{"num_hidden_layers": 13, "hidden_size": 320, "num_attention_heads": 5, "num_key_value_heads": 1, "head_dim": 64, "intermediate_size": 960, "vocab_size": 11866, "hidden_act": "gelu", "norm": "layernorm", "norm_place": "pre", "norm_eps": 1e-05, "positions": "rope", "rope_theta": 10000.0, "rope_fraction": 1.0, "qk_norm": false, "attn_scale": 0.125, "bias": "none", "tie_word_embeddings": true, "parallel_block": true, "init": "trunc", "init_std_qkv": 0.0159, "init_std_o": 0.00312, "init_std_up": 0.0159, "init_std_down": 0.00312, "init_mimetic": 0.7, "optimizer": "cautious_adamw", "learning_rate": 0.00131, "beta1": 0.9, "beta2": 0.98, "weight_decay": 0.25, "lr_head": 0.00999, "max_grad_norm": 0.5, "warmup_steps": 299, "schedule": "wsd", "decay_fraction": 0.621, "decay_shape": "linear", "final_lr_fraction": 0.0, "batch_tokens": 131072, "max_seq_len": 1024, "doc_mask": true, "train_tokens": 435800000, "max_steps": 3325, "dataset": "wikipedia_en"}
MLP neurons of a small language model. Each row is named by its layer, matrix (down: output weights) and neuron, and shows model dimensions 16-111. Each number is 500 + 25 x the weight over its row's rms, rounded and kept within 0 to 999. Numbers have three digits each.
A block is one neuron, or neurons of one layer that tend to fire together. After each block is what it responds to, as a language model described it from the Wikipedia text at the highest values.

L7.down147:525481540499426521444499529473491509510497489524521476534512529482464495512478511481476508484488494494526506512509517557494501494514483515496483542447481498441525528497514488481463462523489463492488463486535487509517509538518575504524502543515514520531450506464507457493491493534500531513
L7.down153:521496528505503517516491515504533521567446515538517505477497479484490547526519512462464531477487533491464486479533524517512493482475493491479525536472511532464517521481536540489444515488537480542512505535501461498530506519509491504554522515463489504480489497478509514505442483493500492528
L7.down226:486489575536495539455493536468497490483487477498521528528499548463530535504502481504495473485486529483458483468516484502516528470462468550498498534475521498544474469523533502457507507499487535476501491521524521481524458517538500474540504458524511505467517507483499517488549450527483498546
L7.down232:509497509498517473502508512502481535526470522517485523508503467530494524495467476499516509516509494521474544545533503520493535498519493500496460497500488538467508467502495485505477473484494525492509454477478480511526518520472478474471521457463492442520488514494474543517425432483515484523
L7.down289:512482544519454554486527523524514523530469542540515509506501493497464533521498539526494495477471514515465503517500519532465480516479480533509506574498525524496488535479511520498493472517500481475489496520518506536513509506502517467516535500493509469495488477502496512539477466513510497523
L7.down306:464476490500541492512503469531414515493504512500521475506477522530491490488525519474438452483478482480498507527483509521526486519510512512493474520496498501471508475469482493491524513492479503500504478482495545480479556561491514485455503453484470464561512484525500492531515517502469470529
L7.down308:541488551508477502490498517491503506444461524488547509494516480474518536482495479497489494482430557538491516512487497512480528508505470493538489485477513493498455483447486500481457480527468490500477483546503503494540483489491489487545523477487537486504489481533522482502496489510510501537
L7.down316:525547515494471528447523534509531493505494486520516508512522526478476524549445478468463510467503540505479501484512522538525528470489476531480498488483517540501466486496506492481481480505524506481470483554486539507504481478518523467511511470496494483482496500463498498479498481515506519523
L7.down380:477482494522550498517468497496511526471451508484525544507488465511522501529554535545516479504510493506465526508504457495508451510504495489517514515474529480534523455506478500486524522481484504501492523484522525465533482525498471463492516537471527522519489480538508515495463501485462523508
L7.down402:496464527548493545479494524520515521441444505493545515537492489445532485521551537468504478515478517503502495486491516520484454482521482500507507516470492484508521498474551517478515544531496477536456504524525477516496538533471511498497463525515518509528499483515519517481504484518500496555
L7.down462:471508483518501509495554492476476490451444500522515505520503479519468523503510510499550503499502486474469498512506499505512462496536481509479491464477494533492507478527462519457532511488449528484494478497457493526484530509476461486484505521479446449507533487504517557561511475504481465512
L7.down546:539504529492474533489538525498522532491515475505504498512469512488486489548502548525505469472520511512454494473500492567539514486502472491473453529470485490558479463533502447466607457495489500459459489467540505485492503530514521501480517550452488493486492481513498497501473465523476503543
L7.down657:501469514470496551465499521511481499554495569522503516489530488510486490468543536471434493501487532492492527454516532501477507516501476531501502527501522510455544517471543517518449515504525470511519503490519466518487531500461525486539531482523517505529479493519537481487474507488473517458
L7.down739:496518562524455536487556495483469544535499484503511499511496520492547533511504518488484487451475522534492534455490499519552465522502510525479513534469527525491455513497521499509476534518485486515470484492521514524493479510483561480479500478505518487497499479524466511490486457508483474519
L7.down753:506518545503531525512482516509486522521488483518505513517513484515487519505479486489460519496471495496517521560503492520479521518492491526517482515514491495522457472443519520487442529486518496526504496491511511512502499502518501493483462444477526477510481477497510502500517460489519513531
L7.down790:519468540511453532490535523468492501477475490513503485503506485504490501537442505508487510500495523538495487479490514531511509461507475508512486509520490508508493536517538499518446475528486459494453486528502535537527487515492523480549480490490523504482475506441504513483513446547541485531
Description: Predictable continuation tokens. Numbers right after "number" (peaked at number 13, train number 13168), plus word-piece endings and fixed-phrase words (anti-, age of, both).

L7.down70:476487474537537529500521471509482470536503452531491503478481496505556486500512517473455478474509491472499513473489530492482530482519491495486516498527469466555459486472476481501532475494520457506546466488477543478477493535495491512512446513518512546480533487518512517496552521484442469486
L7.down94:472474522495541490499466500517462548499504508517514461488479484517552466521507506498546512485515527496511509421535504508506448516456511480521488495523522494492518514475502514472503504488513505487483517473507525507509539479511517509511482510480477506478508489540454566507475506479513528500
L7.down98:511482498523486515516456504478491531517450533530546475511484497541518543483515516466531567511482490515476523493497505525511463515489504459516496523496507532447482500472471522455444480497523503517509520494515481520537527501508479474491501546465469450464539470477498489528440528469504535486
L7.down115:452517476526531546477503511511475510525501495504492509520486475471502454526487512532494507516506490517509487461512503517528473527521453505476496481507510491540494493513533478527495498520471470532543522481473419510487496537506524491549478500520504520487530506476538504490528481456535506468
L7.down133:520488476518510466531491532489464484454510484489518476549530502501515496508471536565509447465492508536522466490459511507527457508505513496511492491510493524546462501421489491494465516527500478482487512499536485523506515494503524516496491514551538440505505474508487494527539509490498504505
L7.down275:503488506487512505506510523514451492498499494494494496509502508531505491501524529461502481512552470470487516472538477525522461523496491499489492501513512524459513474462503494492465492510487494515466485449520467506508567536469545513485483556516492487508458487501522548502496505496482483519
L7.down313:476505455485548503512567523536503473512542500484468506503511523507515487518465513530485500490573510516478488437521513512524486462534486507496497468533481526573506490520526465516540460495483513450468523516496519490473485491470499492487507536533500495480499521462475538467518455478535524505
L7.down378:514475471494479483516525486507455519501522466492522458516506504523496502509456538473488527497507503483524481531544540499567506514535510496500459502497481514507516468525501514489469459514556538487484479537517538497519538506480519511447484470476490493483490501489488486536498473484535481534
L7.down405:455469485503501473479547497482449486490533478464448481475487508507490486467500530501501445504553475484519523487509495487530495498516510505509508472517479499498511489511510526488481479508479534482464479439488481476498524512455496471492456518516502466512463505507502504505518460490506470509
L7.down444:432515448523515481497509515490430527512479502522471521484506470497550493460533503473489503503495500507513490485515486526540507499461495491473495513478492523549504499486506530534487521500502520514520469493513523471518510490533498520501528526544497529497522495499519514452515505493510515498
L7.down560:496470497503521548454502514524495517524488522530483509521509454464508479529524529496499461544529500542513499430505512518519458518521497563487480510512512544505510535459529524533426496510442490481513494478539421541495556536475476473496524531519498511519481502460508528475544459474513527474
L7.down568:516545509529462514514538508508440497493507471510504470506502485514544472487521485488473532533496498485468512552503520504488458525516484509510507466482482527484543489515477505486514428481502508488488486509525541500480489486474533530446490473474492450470491526489485505517493484495483492527
L7.down578:502473483487536518506445524495499505584534525511493510512500509503511529489499478478455492485495519525467530460512498476504494515481554470527486521530496508444521505491515450532472530482507493515526533504509511510469491481523534477494537504522508528493489511512460498455483515473489505474
L7.down662:506504490531547461454492524499453486489472473502505518516491506494519475535528476494512489526531461433506520515531479504472471469488491483484513457512517502511522464429493520464525517474490529509521517496524489473495511522522506503489459536486503460479475481526495478462506528499499513498
L7.down723:502500521484490534528510497530446460477496458481509494512497544505523511521527501487516465506517448460486518491501482523527445563517497485532499493514519499510470484487490494429524492505471515502491503453504507520481536515446494505465460515517467451522518488538499480481490509487512509504
L7.down927:477462485503533488529563492501496486500489525480471490516509464540489479493500521535493496524543457489486493534475495471518521487531550501489519491504492461528519503476525502512510509519493503463455512450489466512453517530493495498484495485519505449539482497518526515502532495501479501516
Description: Structural delimiters, word endings. Closing parenthesis after birth dates or alternate names in article openings, e.g. (born 17 November 1962), plus colons, coordinate N, and word-final pieces.

L3.down504:520478474483550540473498482519489532520477495481551528504526516519521521496508453502455505500517532495506473535510488518522510516489495508476446529460489521487467533504518494510491515507550499470471500491518502539508452506479489485521498502492503478472537531508477484471513487497503489453
Description: Closing of time/date spans. Tokens that close a date or time expression, mostly the ")" after birth years in biography leads, e.g. (born 1962), (1931–2022), plus years, "season", "in 40 years".

L6.down14:494495518510456529531493506519498506517544531513527522505500463510446443524509547526491526511511473497492548508498501544507511492535517516471467553486497508492519532471505496468537478524513463486529493451539484495495519506513544508468498511517465492499490499454483512516519472479512496508
L6.down181:501519514484453578473481505492500516511534533500514550534523489479513443527503503487476503492451456526536487514529520499505517517495471516460464478495511538495484503520515528506548499518484493485495484457551488512486493500498484497450485537527485521503483498449504520493507469489505528493
L6.down217:537502522525460493516497468523464519514519518512488526470488495502484489477503539507481533487575504483505509532526522514495513488535490490492509530467496520518474501479516513473554443503523484466506507455508553510513520501486491509473523499491494458537507516496506514507473456542510485525
L6.down650:547464489500465538511477473533468509488514526490473524478515502505497506531511497495449492491504507503498471506498518520531525496499500491508499508495489528539487446534527478482629460492516506508502492516495587524491495502468488486426541499487502481503482478500476544508480459511473521500
Description: Field-label delimiters and "of". Colons after "Died" in infobox lists, plus "of" after end/Professor/method, table pipes after "Republican", and "=" closing article titles.

L6.down322:488511471475484459485495510516498480521540501549504469471519476515482520478496494528518523493576498550493521470519517473570454534514564516463489506490508523492489512539526508531472512498490477489491463460515503491459496451502501470484498527491517561497464540483471514502543485498484504486
L6.down667:476508475501536524454502536500477449474502480504492512508517493479484477516505510480553463516485484543480514446543505490541516519525497516475479457502512550468547556508502507485517501468453513483473479513523508481492532494487541482503479526551495511519506537479462493432549503492483490469
L6.down794:459496458484533517468510513540500496480500457492490513512516530469466471555514522522510451489522452506477524501552517480536467506534454513465491460487515529539526531519524516480520459532495554474495478472499513488478494499472492471475479490523500467499475536498481511493523473488505505488
L6.down814:492481508500493518515501505532498482480484483490493550465469520470485483535557489565518483490505494517503524455498473511456451511513517483521528514500541500577526512527492496563479501502474523519494459496500490522486481507452503465522522451539512500492479491474474480492459473466543521487
Description: Closing tokens of spans. Tokens that complete a unit just before a delimiter, such as the ) after birth dates ("born 1956)"), final digits of table numbers ("145,614"), and word-final pieces ("yl", "ers").

L3.down166:485506500479470509516517536538448493472497484504501512458493554524518499511470495471508504544533522532479538525495499499524554465524455482529527513490536506507532495510528512546521467526527518525476500473498535497531479501488464468517502420537522445492465473514513501503529484485547526509
Description: Quotation brackets, reporting verbs. Closing brackets of editorial insertions inside quotes, e.g. [the], [their], and reporting verbs before that-clauses (said, reported); many other cases are scattered word pieces.